Weights of a small transformer language model: a variant of Muon for these matrices.
MLP neurons of a small language model. Each row is named by its layer, matrix (up: input weights; down: output weights) and neuron, and shows model dimensions 80-175. Each number is 500 + 25 x the weight over its row's rms, rounded and kept within 0 to 999. Numbers have three digits each.
After each neuron's rows, "fires in" lists the words (lower case) most often at its 100 highest values on Wikipedia text that the model never trained on.

L11.up153:505511501480507525528462508521518528505496468495544537548511521485471507526463515490526533503504484501521490502481501539494486507488486443495486535475501500477484468454489484508555514525481502535491519468471492517507527498454499468546510495460479505516445520528485459442496468455476525489
L11.down153:533527502508520496491528538496486512489459486527467539507470499442469496450515499510531500513516509478506458529506493533535474460515516468463513489513527533511438475526502516475481493497484512520514498504472417482502547514491484504502511498539524468497526493493540502522523498497512516515
fires in: "was", "became", "as", "been", "is"

L3.up705:506467456478538497481507500490479513480509523527487515530491480506481526481521484526521486515485544510481519459514490516505485485497502485482500473550512460459478525517531548427547472502515454510478468544474519501507513499519498485507496464531517493482499457533503450516505481537544485454
L3.down705:545536499492488515509517523473488537478513468495486486511498485508482482524483484475507489449474490537465474536470498526519491483490478484548474498493504536524525570479451473503502466506492519538489503518534490468513503550454500477514537555503499497467477505497453517519509495531520509513
fires in: "the", "a", "to", "or", "this"

L5.up810:542455469474472521542544502489537518484518471497471508482465493477554494459465522441509465492508533499480513513541517500523485492472473503477499469566463476473513449524459492510497461504503526488448517513471519516500497518506530509536525465489473480460481497459533555505500447527467486531
L5.down810:475493477511479538481485473479496490518507523490486492504492507483453490506559500583523484435568516491573517513472481523531500484525470499507487506480517493471513497522543509529479537495486513521496516465532489481526515516517507500479530497458522516484477513482484514541521510521496461459
fires in: "after", "to", "was", "up", "is", "while"

L3.up405:511453489475498495502530499510465496515505421502481525519491464466511486503506529511467505500521513488461489463503526487473513477488468484512488527465462461503474483520510517505538526503466542524530491507504483501475447488526499525548520478458544463525506521503553536525469535454480511534
L3.down405:513502515490495457485471518491540507451536491535517507524482471462501521458490491556506481488538507483511513541493478500444509483509481490514549472506481502504504450486509481528494517501526497505534520469505533496493503479476518462495465479496489520481497476519524502506498524460486462499
fires in: "s", "m", "third", "metres", "asian", "jump"

L11.up182:457518527511514482509538486514530451501529499503513512488494482506504528548490484506501525531516488551482519495502530474468494504500513527506499519468527485530485480526484525468496533494484478494502496531464465478513467466466475502503547463490495490520476431483486488518513488530482481522
L11.down182:416512477477545496504516470542498500513512500482557456500496505477457467471504534472519491505438511483543502509498471505544527503500493524536482493488516518507491536476536481457505520494532484449485479486519495495538534476497496451500525511487483481457471537512483527498526543538502541509
fires in: "to", "with", "in", "for", "were", "no"

L10.up29:467496524523492491513487472532512513511471515519507502493520479531506522479484498494461484466494464546502500509488482481471514543464496533532521498473493527426534496546538498509520519505492481475476498527488527495525487513523537538521531465462561490495503496489459504466484536491513491518
L10.down29:475545523482527523448472510498484491524444519510544468492507502550508495481506505507525500502498464506537540487472478498500513531498488507484500561502521534449512504497483481533511478497511493499499491466517451520486502501509461453478513501498529510497479496489517508477542478462505522503
fires in: "the", "of", "at"

L2.up411:548522519460533505534532488508500516542518522500479452518513487480539488472481453514467449541495483511474509452538499476484526526486503494535488489504459427481553487495453496545499524529510485498496514462504501551488543519553469483497533535470513523465466498477535482515500499507460494557
L2.down411:490500502521545471505511477535481506530465505516466501475507512475523484493450521509504488498515475512460514479535483513517492492518488548514515502469491506520538486515500471458481489512489480451497503514462482476518546460536499491524524490482479495506487486512493505505486533507474480541
fires in: "december", "november", "january", "october", "august"

L6.up161:508522535509472515515543485509530502501448484477482493532461539492488504481464540481475537550502485478520520478509563514520449534496493573526517514495494499502478485505459441511544498487514477502477450531487478532471477497491499559497509479490480506502509501468484539487458460500510548511
L6.down161:496472474489471490490538497519521516514494512471516501474520469493485501500497519532536490524465515488495494493524495524507507519510468558525466488495497499519501497478546468489493514552544453504514484459469524549526516528512492490510514452536479462534485473460454530521527518493550536523
fires in: "also", "not", "was", "been", "later", "has"

L3.up728:466482513529509527534481495490515500486517467530502478496565491528456466533527486522454505512497446469416563497495505496499500505509521491473512466537490535487519477524481513492482530499490521534477485493475509493502526511491550496486523513444479509496524504510528519490501496515484538491
L3.down728:457489499522494534511531472529448502473511499517498509557522509513456477509482500480468501534505459498471532514490454474479527558490531505493503475499460532495519521511459462506470541538474501528455517487470531486496488482520497478456511505491503496470556537504484503495480497481488533475
fires in: "9", "10", "15", "11", "8"

L3.up206:525493504493530532525534525487520477451487505483483499473539478491473500480484522538485482526496502509460527487474480511494492532526533538463491482488490539481463468485520524524493509464487495462484503481515484545502512533480488486484520524503509505524470526544471495508461508511545490513
L3.down206:470471505491489532486527516520476482549473480476489502525500489453508488454542525485487497507486464496530511496489511542507519511494508478511475496478467462512480462540509506517517541472493515508433523495563529529520480498474491510505534500492495498466437530480464488548485515486509435507
fires in: "it", "items", "directed"

L2.up624:533532506485497497498552551495533517492517486533494532472474539485502465456495515517498495509491509536520509490490488496509505470488497551499466513513460454518494503509488517515496509468457455493520518440467513531513513540524494539498517515487525501517460488468507472491519465498496478494
L2.down624:492487459494529506548533503531496471502532505494502555530482502496493495484503496488475529489480511538562497496504508503543482480516521517532511480550414481465493522524506508514496469492479519481552520436515507488490499510507520512545511531487461498508495473541533476469522475505509475509
fires in: "december", "november", "1", "size", "8"

L3.up651:540529482491496507544486468501567468478500454521509442519485521536512494482538504464513524475499500473499490460532467493521541467516522460453523464470500487498511497465496493471520503497483478512477518460521509526509493485509490488512520477467537563469511458490490516515512515487484469508
L3.down651:503510454477564492499501492504574508500517484522437427503449479520475483473491501517484475450516514476475511505523470505481519460506495500493490511486507485476499526502509560492502479516468506501535520497523485458520515498504516538483539470558515524459512544498469544520503491481481518509
fires in: "when", "where", "while", "so", "as", "if"

L3.up569:475474514502494495546510521453549518477501459517479510514467473465530505457503473474481498485511486484523506517498479522546509468515509509494491487506482486493499467458542494479451533520521466495479496513463488504523473486503466455509465429514530500532486473505500529579517525505477518481
L3.down569:481515520509523507521469510519528477486450494463507452533547504439512513480531579506468513507548500535476477490459515494487528457539542462508502494539462505465521521518494500545515490512479527495476509523484520518500489484528499478508523452464511483505452482486508512556477522549485524502
fires in: "after", "by", "while", "despite"

L2.up27:534515487490470534518481490509494511481494538479502528521508492446504479508486471493468508501521567528531489512518514459475537522474529465507467483493499479543483483498467474513495495535469517510453523471488502500500512477508500476511505481509517479469507515432485546474533490521502504527
L2.down27:513494492511479540549516506543448494514425522472500524491524465436533481486502475509485517502485520522509456477492508510496513544507550459494475474510520539535475496485517492505497490548487500502516505501523539468547522494505489503518507503500494469484530511450507513478514514508485501541
fires in: "her", "his", "their", "heritage"

L6.up995:416509494519480481472501506501526470476467518490515498516549503471463520476474465507483467489535524504498525492462493475473540506505506457518512522448517480462504494482535554465496489502483502510523499525487526519485494471489487500477523472539537498523478438516514456504519529481521499478
L6.down995:404486461550526473512528491510508489493470503478508525481516455530520492535487537484544472492465493500542540528487497555533499501476521488515476474526475503545510534496531470485488523525496485470461496502516498497502489519470477510512486494450518511488484528546507506518547516476489481528
fires in: "in", "of", "with", "as", "by"

L3.up34:480511556481494457466475476539486514506506499504513495499472536501513470480525492487497499520502494472483476495526512488480473493506466516509529558517494470488456509497502469534483469450505474523548461514463505512489528534475514488503495528492491498458498473514501543506529514521490497471
L3.down34:512515521494513465489479495532501512480477511479512464499507488521526491488506515493510509515486528524476515535487487505504474515498502483468490490504474516526483485476534433511484481489504506491567475527483498468510495509511486508505520496503515512491504488493476486491519486498477503492
fires in: "award", "awards", "medal", "awarded", "prize", "favela"

L5.up480:398536491515515498505487452524530491508527525540477494540498504495531474540494521513451442487532494463539511462517493462519501473491539463482505532513518494496507504513528509504489480525510455513499482501456501522503497469462499540490520439509502450503488497467481496482491511486447513536
L5.down480:391515496550458545525503521514458469524452468504472491484507469514473485469495528446490493475463490483478467527483526506521496500467489515536511541492513486481519475500547474463487501479491486454484504509519489508503469526502490544549484491507531470526556513523489540500508524528534469475
fires in: "from", "in", "on", "for"

L5.up1017:532503492497546542533535514496543538496477495500540494459488529505538511490477485457534447493516488475493483514509514445506510496504498499461531491505525528542512456515477446505484460534519425502505494465495500522531491521527495504501475472507499536468506494522476464518506499478482484517
L5.down1017:426444498458479497488532462474456487477492476481480501520503478489514534508497493473484544486506464496493537521491509499494468496503510482487492486520506493466492518497495543486476528492529502521511496540483536468476558506503472496491505462474487494487485463500484521470522490479466510563
fires in: "and", "to", "of", "when", "following", "despite"

L2.up481:497523496492524425541531488501478490463462530527472485506511481419492481490485505508474517470510466466476555451549498445503519493541489486462491520524471501527508466501494486493476499509468495557508469467515493518546525482527505502515552476489475548504515491499560480502497519501517500493
L2.down481:498512494487507506487517483523487501480482514486475470528501476510487441504507505526495479473483460539468528511489507517499513495535520496499470502466471473493543495508459506500552494493539510504478535512524493494501559510511511491483543491497487534465519500520479442542509529493503509450
fires in: "11", "14", "15", "13", "41", "10"

L5.up196:498494508485506525455468485486518533523526534533497477530482528498553503464550518493525454521527515507487518488481509487493506500518535506464506530507466488465498488498451481475506469517562472483511520576497503480458488541524475458511493509505509547509493499527451504514483481489482535494
L5.down196:522522469485504544517507495486521491485546509470503511532503521506507473512509510512459518468505548535511518539561476495484483466491482527525445546495510534518511459530515507499497492470457536491470515421510471506527496503501474515492558500470505480503514496496481502518480544452497450522
fires in: "at", "from", "of", "as", "for", "in"

L5.up44:454523501513552522548470476481559498435506459561530462458472520500498498477491504478506476466554517527498514486528465522527518481505493484500512525513488491479502529491506485492498546506488474474472517491467514524527498502506526461522494477492471506473511498495489507488462462452533487495
L5.down44:535509543431514496480490464502522496508461459524532506478521521538497524482478527524496468459501521548505467527474524515529493485508522551475499489478505509559452505508521466520513496475467504486482535491519518510477506446476456496472559501523468476457467485530454478493496512517491490509
fires in: "as", "that", "of", "been", "http"

L3.up608:478505452541541534492501511473523480480459512495499469486514501470506499491476496492505475448504515502486480520507458451516477442498526462480530459509512528458513484532476511508568510508464481478504515471506541502497466437532505510488472463501504483479493516494524496517509489510523458499
L3.down608:505445493543551514499454482490499475520506517491514494496495472521509497476529482530532537485494482435535512491495477501517499513501528499504531516498451429472498509456516544524506488465526493504518519462492495487541497447531507490484500439488533477440478494520518560491487498493504491519
fires in: "that", "where", "when", "which", "in"

L5.up481:489486498527487505499502474518530529514483492523481506516488518516500527493470503479516451570489560515426535484480515496484498494501516541473495489459513503502466489543470472497473531503514531474520504482494498519500553489512514513456505487535476482487488502558484530448515484472477502515
L5.down481:484471504501525490507494513462471465479500514507520499500530513489534531503511489493470509481525494455559532477484482471499506487510542490509501487468485509533480474495508499490542476550510518506496445539491503503490532488487493479463495546506521542438488511473479522548504532515473483512
fires in: "also", "and", "then", "previously", "no", "now"

L2.up991:542542501482487477503509559507498500475468514518506475484515501506495450506463476518468472551522488516501552475484518464530490521512458516475482470531513514483517457518527491522503462509498485473510484475547483464518459550500525503533505495484510504502474514513511517467520539536477534514
L2.down991:532493504513503526500483500493467482488504484439544480492501494537507476500532510546567483520511496518503497470453501482495483512473487491499488499526501514505526530506537534481511403501543498465487482518528472449498511477506500538482458501512479501513482522475534470495511473489456511440
fires in: "can", "would", "could", "may", "should"

L3.up826:511477469475488499518539472509572524501474492565552502494525491504476504500425513494443496516500506495481494511519474490496454500528493501483509477481505465510509444468491527504520504516519442526474482512451529472512523528462526521492523490491494478497478506467487540461533503510526480544
L3.down826:500474447529469483512497475519539507484482511502513486491499482467495537500482500498468493492517470495492488498497441507483448505503465501494521488489499483508491498486548497509506510546504473504489477498444510509527534515501513535533487482518464455516543500510456541488560524490512516489
fires in: "was", "were", "are", "been"

L2.up766:511519467491550504503520511501533506475514502501473538479513448501479506535532502522505545520518519471504511482489479495489497474529477469518519507504514428519474516476496490526482511506494503518461551486494473513495466539489445482507540466485499530534465480467480521518472464475534498498
L2.down766:492474512518553509493530507544464487503504488543504515494522482480520470550560479483491549522492454488490494490459525475514527472503470505482521485435553466481525532517517499520488461516483477481476512491491459518508493516514523508525546515473471494527485485470488510544479535463494494499
fires in: "name", "title", "format"

L11.up599:478543502488492494518486509506513444489492511471498487497517499519447494517498529486518520495460505494470536559505505503496542516459481473524501527483513514539505501507524487490535509499453430486467510507478466508532455455481519471494521488499509490482489516546500489524490483504468475507
L11.down599:430490493477438523513523464515491501519470505515538488521531464500520487456511448500498458546498477494512466493553487536515484498464497532547524519491477470484461470471502485484510518490512477505541506501514508514514516526546456496468462532506472505500471457535512503496524531522517475466
fires in: "and", "in", "that", "to", "as", "the"

L3.up58:526520504519435462534519505517517533463475488513528520500461525500519448522496534420496484522452526474497480530516481482507492475500525474493525460486515479502512494471482521491549482489470478508446448438475500518477447520486511568495522499483519489488500500463540502472569489518496488504
L3.down58:565549505537506528456508490490460536493527512454475480466474532484507502485518519547544494482521467533501503496498498495575507478529483469500501512466465485513469486435580494485480542522523500486520511508519486504497495480504453532481467517520465483504490516520498467487542498426516527481
fires in: "can", "to", "is", "will", "must"

L2.up148:505523475515543478519537437484485509448497493513505489500476486522499486528485487492527534526504501468469507507529461481527527529494447498481492518494508472508552484494487516490508513494488505514488480464464500536525502513458539532545531456474476478473487492496528507497509484485490490460
L2.down148:536519485493518494462513478533516501475475477462516499459456531476515489475521524517521530457482514495536478484472517476474526500503523499479504527507503469500545514505480534485490514511509536443487510506482549528503481509511507497521540470530511491478521498499477482503534496496505455507
fires in: "when", "at", "where", "graph"

L2.up772:529523507528476483498498523493462489524426522518475492493530472516512484525516539503484449494492568463468514479493472520505470492472465526547529504514498496531489529509489478492515459485497468522482509509490490465508505511519475510537502481477518456490501436526478516514493482513494478534
L2.down772:558433496545491483468498483513462519531440548473475464484536532524482483530529492473503506523499529485468504490499503516447479492466474485516515544457504497491493533514490482465509485504458489484510529558485520486516494482512502506519501506509493449453469485524531511562497481521502486480
fires in: "south", "north", "east", "west", "below"

L10.up334:429534483513481507487487488533504497526509527515503501516524474483481474469474490520481482516478526526476528467471458513483487499525448478463500481480516512487504558511533537457491536497467499521488477521485496519506471567532495510499474496508496518472514518476527480509501524488512488447
L10.down334:461497481513509521512548467490525523509460511479476499502486484493494502540488500538534488483487505473511512501509494500499500501528510454511443501515539548473483479492494482526486496489497479489510534481473447539456477515517539485477518507448493510492507481469467560502486507497476513540
fires in: "of", "and", "as", "on", "the", "called"

L5.up262:471466472527506472499527512511478506493508533499532548510497511467486525504525499507493499508504491496496504512514473528485487475450458470498502474491520480485481528519526565504520498465495518481501424508498510520518495504518550526522476491544495502508526540461521497554524522479523493510
L5.down262:552507515472480510492502476541488516540489471494535472517537514511491517543477479538497503558493502472494487494487508510464461502485511514524515527546470465537501508555503476458488482571497512490504564506498436504515523542476460475494521536506483454498468497529491560469508494457486507490
fires in: "of", "the", "in", "a", "to", "is"

L3.up60:422521529456538488547484511487507504504526538479518481492481490475498503514465502548537475570469517481533492510496510455466545471498538480498482525484527497516499520513516487500505501518485498542493482533469495503497470495470530509560434482505530508458494549493531534497526469470542519511
L3.down60:502535499500497519539500490450541505494497551484522560503491500481479489469483516523537501521454504465538468527478529494477516539533527529498483559508520505549490489526522501470541488494492548486472526456505464516490526506521518468522508512469459513466524537475503523531506498509468552530
fires in: "for", "of", "admiral", "states", "s", "to"

L11.up626:530471478498461468512460469479548490475525485489479440503498500456511495479506565478517498486496518507486545523496502496529471522525499472530524502504499470481493489468463479504530582501519466544494474548515521511483512473510515535464483478494512504507503503466451528450521450476504509499
L11.down626:547493505533455519451486483501482508522505471565488480525507516458469469535460524540464516499456488475482477487465495499530497508524447508555535500526474483490494499498506515488527549515475515522550486492479560508549498477494510491499504475507510459465493506515507510461479525494485507539
fires in: "was", "is", "been"

L2.up450:485492477516510496501543537454532536529506484464487515519452467515496431538558498531499543512504506499512487513478494494515495504510528498487519475497499472479530496507479443497524496488470461474487534464522450525482503538493477424446508523521530517477520485515490469498511548496507483471
L2.down450:548498473514501472449576520514499494481534470527528511533534481481510496528526550483520505502480468504513462507473461541518463479484489456506523498506529512485474484498510478506510499450513498503492471484547475532497477511494492495477515457523468576561548511515502465491492523506482475505
fires in: "name", "position", "term", "title", "status"

L4.up711:473494528493476496479454499493500482529496561476510514494531511470476501530501486485519501512459521523475504485513524518517478525467471553500507509467491469521460451533440524541522516490474461469470515529528511461501502535503472466488492525443472532499477522511453510522462506516517483497
L4.down711:518539503474481534509452472451504478493499513524507504508502510485497508500485515561530522465488454492487513521545499493536511504510542503528473490486473485523510488522473506542545440471506514475504502463530515497486549522548497470476443509496484514464484508514511544494496534492503521501
fires in: "of", "for"

L3.up124:491490485512521528532517514492508523482522496529526557494519523551506520487447522450561483486468490494449468464544446457487499520478487483500533492541514465537469506482505498502500510483540432479503530495446515481512509468477474508477515510500493515504486493494501514526495495524479508506
L3.down124:444483510520465550552484488486526520488496487487541486483482526524511512511527546501549505529501489522481511486511507526516454520484533516506518455528543478517459504477502498507527519487508448472506479536472458453514502503510503473480512493493517482541483453471571550519499515474472456514
fires in: "such", "known", "any", "both", "either"

L6.up73:499478487493507513514563492517540511477524474461480469478450528525552497492530506498475463483515497496503513471529476482483528525528494539479447524497520492473499493534500513466539439548558493463531475507445505505488535496520487490553522496534511461506489473478515507500475501486467521508
L6.down73:468511488494510456498430490461511533510510484522537520506523473515483478487513536458484511491497530517541509507470509510527525535499475484542504458496523569501487485484517504518507498530476508483491509551523535502467498509482505518468468476500478513477507495512491507513481489510519558545
fires in: "well", "up", "also", "of", "in", "after"

L5.up443:453473519434487493503535473496499513484564510475461507483475534518513496488495482522516490463494503517463511471528477495543501508491493481496461503540528491495531512505477504526491513502479468516454561486447494491510511501482536477516525486502526539514481522497506518536457514478534492494
L5.down443:546533488476486504479448480501504507463479520508482493533502519529504496517470481519502527493452488506491527475515522509557521447519490490492494499502507479489542503486540492498576507494494554473510508430498501525515459504539497471545494510467505513521438502526457519530556510484501480542
fires in: "of", "on", "0", "services", "first"

L2.up953:485521522447461516501501456460532492498531476545513495484495515511511492498467516471524508481508543519477477515521512508518520545453499493488469516482504577465470491509523509442512476469479528527502540518468482478490518498490438493493507524498489518499480490469492489518471435473482484537
L2.down953:443520499502509510507477477500522474518488496505474465484492484531513520475492472466504518444520488513516496493495500504457531524508496509461480511447475535450483530524545507512531524492495558524518535502499491547503515506475470474484533495486469514498467474491477467492483494456521475497
fires in: "as"

L10.up429:483514493486503516496470478499464513480498504483491501516507527451462476474485500524425492507487502478471569507481466497489568469490473502482533495492499479479532517520503490504532454493504502449529451478452472538497479493496490513505500533537480462490499493515510561511511519483512501479
L10.down429:504489557472539509471489476534463554516534478498514531482487502477509461484523483486507506502517439463523508534530480497469511491489497484542488497467499475541519494517572482523506480516478476487506519484493515491501454451490517487492534524494499461480534483508500562495471523502500502477
fires in: "of", "in", "on"

L3.up880:531552495478485480540519491489502535496483527499479505490518457466470475514514508509480500534503526518498491502444499478457516514485521473500492478536524487520524487537524505520505457471473495470507520511502509483502530526509488496479496529481539487450499498500495516490530519473522535512
L3.down880:501532525491469524537510509511493489496482488459469506505493502482482475486499474503485504499491535472479507508427519489489498538500558462478485493530498559518487499521591511526506480535514539482539496505522520466536546519509526507534525512507503444471492482502501536491500493475484518488
fires in: "his", "s", "her", "their"

L2.up1010:502455518471484527514518488479520510493537499464520501529499506494480472539515520488549503537491506486491504490466521479478500493542509489494552487504468541523527506489498444541534488467508472465517473466487441484516531484490496484459511560515505512500491458512530545469469503510470469491
L2.down1010:517486521460505506470511504526475499503538475491554449517496508510507501503497506510532479503516528476469515518443521513529506480491522476476525491479490491493481497518455499503529443544505456482544487510540498510515497505508474502472426507530513487502435505474453536449504518521499507517
fires in: "award", "medal", "cup", "prize", "arena"

L4.up36:528509529514521464475516546495479499521498493524502506526485464507470471521519529582525496522502489476524483492481503486492469468488471508503485504487496533527518476528511507508512473496494509514461434491514496480508539506530528516497532484499517529493508510475534549476487521483508534515
L4.down36:574472483512485490508494492498452450482499515511533510526498526500539472462483487503510531534512493486528509490466529529473488477515500485543525492459508504514516471517513502540495529495487509501497496453484552494531500484512501529486480518509493475511457488442510453512497527535453502502
fires in: "m", "metres", "0", "females", "100", "age"

L10.up733:487567529545528528503485538515506534504527527511520469512480493529504497528484460482498462476487487514508483469504470498519509476439499492529479506464490490498473477539489515501499492516518484456557539471523504498521460475452513531529512488490490515496549478504492532523518541464459524543
L10.down733:394544523509491543548455512539476503478535470492479466523540462512478496554497499491545515487516484548523471522460488494521491463467474497501484495503473530475456501450499536480504528515519472488463481470530480497507484505519489520506502480488467505481520502502494467482490516476510498472
fires in: "of", "with", "on", "in", "praising", "to"

L5.up920:449469498501463499518491517498552492493531481502513491520544526531475489494513499467504515479521481492535466478514494508481537483541474464463479486505512528496521493478500476471510517548496519484463462472508507495487490493512481491529506500485547484507500533493532441545483537503523507496
L5.down920:492511462453482496524503487498500494482522510491516508487529538487459474491488494507478478484542542466493509517529496545543507470498467505521509516556506494492496501526540542460503469513499493515547506538489515462493507515515469512510471476521451525507502490539485533547546540536507510532
fires in: "the", "in", "of", "a"

L6.up612:532540440479455523490522523470476492482502508476477483533487519486508482499539493502544455474504517504456475494502483518485484498480520506520505498501562464508445485515480499493521484493449476478463515531495504504503536498512545504464496510516500531502460476529510431534502532510517474512
L6.down612:447452486536459490499524556542499461455511486480520503468503498489501533502507525476516485515485526508485498497469480485471465483526471526506475524474545505523545496462518491492489517465521490470524502487525524475487553536490506507482500494521528489492523498505467474514515487464497463495
fires in: "which", "and", "s"

L2.up291:514538484488483560498462484506519490535537481506494507541518472512483528474517488525528534485486512514519478519521462470518476543479496479532449461515452485502467496486509535516509510514474501504460504464500530515500531493520458469495503509481539489482492487518503502506510509547503490526
L2.down291:495525510504495545464473479479488495500505446493499476484533487483491502513500494490541524536484488528505460465497464476543506506441508493491496454478491503515455499494487526499526503505467478488507493467470543486504529436528483493481529455487502502467543463490493522515498516515455501510
fires in: "such", "both", "between", "either"

L5.up515:498450471468521536505494502507522563524472487440523482520538523491503501486488509454522477529478518529442474483527515504472497494519530518524506508475502497490506479510477459473504465508527490502554464493509506529555494539514444486519527505492546491487537487538488445516509506486509499483
L5.down515:454478479497501488495495506482499504534529489553499485489521494514519480497505482530506522508466520498516474573528553478515508530501524508511501499518509534503489513534507523536509489505494536509520494512539455490543480511528523479501520459505488520495500493538468546465509508501486499585
fires in: "and", "to", "from", "of", "who"

L10.up370:506480491497462500492506502501534488489492475514500481502475563509494509485451494442494485498515531491452508514522497504506490462497477510559519481537479474502479453493480480450486507535539497506520467506505533475503527499512526528463507517532455528471481473495501522461495453508525516475
L10.down370:577522510489505494478505466532506517502515488463525474513509530534460497495481513501481497522481531504471483514511462476493516465466489499510475499476481505453499515526532472458500509565522459512522499556493511499522506477491512504484491445511521530454559530465494520513533494527517550506
fires in: "was", "has", "have", "had", "is", "s"

L5.up873:450526498486468497508487495501523511519512510473518500474560473525459514465498489496504504522454448503500466510516516509482524481520475471523504532473488468473486468461490548470529452533507504484482517492502509466464515529510474480522466510467565464513463523500494502460468492508514509491
L5.down873:514505492494500515555481464489515492538523494485509505489541513502455482505538497553479485512552498480525504549481538480502505495490499453514477488482468533482505474526488526481499510494506480500485480482450486478488537491522478484493477522482472514485496487489533466526519556537473491477
fires in: "of", "for", "to", "the"

L5.up298:506483467488517531549548499460476526496505479521464521448487486507556512523522527475509478470511524488461513470506530496495537492512478519488509493531486511471478512504506459482491502525513477482526476514488478512509498498498514497519498478532478498554544497525522492504504476497509514490
L5.down298:489464511534549460514509500444478538487568496536482525493457493492525501500516498478514492450544502471495517480495560460516477523471500473482523505494498498474555471511496523505515510505508506499470517538469522503527505514523482474478514464481487526496457502527504568495508493512514458489
fires in: "with", "to", "from", "16"

L5.up860:507518506474512510492493534493531495493498507498522492497479519471492466530486507526520476512544493500525501503486533451500487455490460464487496452533465503474462498533519565548541482454484491492504454473516467457535482509493545514525488467502504510514498499513507480446524545550476506469
L5.down860:544489456568512475536525471502510492546514492507537512512527530476498497545489480474517502505513505510514484493541498461447479537496505499485516489495539524494521473500488521509518453484497466511449484536483510475512508486495510515466474537503481472436491513549484487494496493530507485493
fires in: "would", "will", "should", "age", "can", "size"

L11.up795:459533511488508524536458518502500537529537543526468505460485488462522497509495499485501489529501474558536533464519457539512509482522482565501491555473507489487517493474498550524463481461514504517521529488465458482510545510479497475508527506489516467519496512485527508451490515501516519526
L11.down795:383490483522508541489528499501483485505523514543488470526511484455480480506507500505528500448564500474482450505510503525490505499450502482499498470494497521542480507510460513523528481535516505479529525475479475466516517534525519523488512498475507454509522525565531483528501513488521509533
fires in: "of", "for", "with", "the", "against", "on"

L11.up594:419554481508460470521511497549537498485500507494514514541498518509499507532476455487495520500548508515503493499503523519506530497473475504486494524488472504482454500490516493493519499494498480503549517511462491509478532492549517468453484484470538530477467475532470508514483521503495529472
L11.down594:287509495499469490477483507478507499464527514494506489482459493493512511492516488481540521491498487510473523513497482534493498509490488482497523450495512482488481508482553506501510513498488482485497508529520525504521520517516499523475478477507481491513496514510488519502500528478499499497
fires in: "of", "from", "with", "for"

L5.up570:487497497495539534507467545484520509527511520492452507476449522490547504493546516531494504466511523488474510456474467478512543530494468521480475502544482441472484505515476472478521525481454470502514474510525489510484511461510498500489468488520500523484507513519503522532444516467510509508
L5.down570:524529470512473527453538530525500504525464500510476525475499535483505471460526461464525468491491521516520482494467504478500492554511493536495488523500484521506515496500507463510511514436513503478505480497529515517513502503498526544505512451458482497494524521493485471503479527456466526487
fires in: "that", "of", "who", "having", "had", "which"

L5.up94:531472524477502475516493467483538524491475509520527493498483552472472539515519505490511521484563490501484496501520502482489525463478459474542509501499509498496490514492499517462525540543470497502501516477467524487485479491494501475489482467504456524514500530523492485495492467450494497466
L5.down94:509457505471510495518499447498515514511482492489519501499495497486462544506473506522536530512533483505495437488499518529486491519458505487501518533482466515510476532485546467482478500524479495519518523475536489544512500458509476481503494465536460478503493476524466502483497487480470483488
fires in: "as"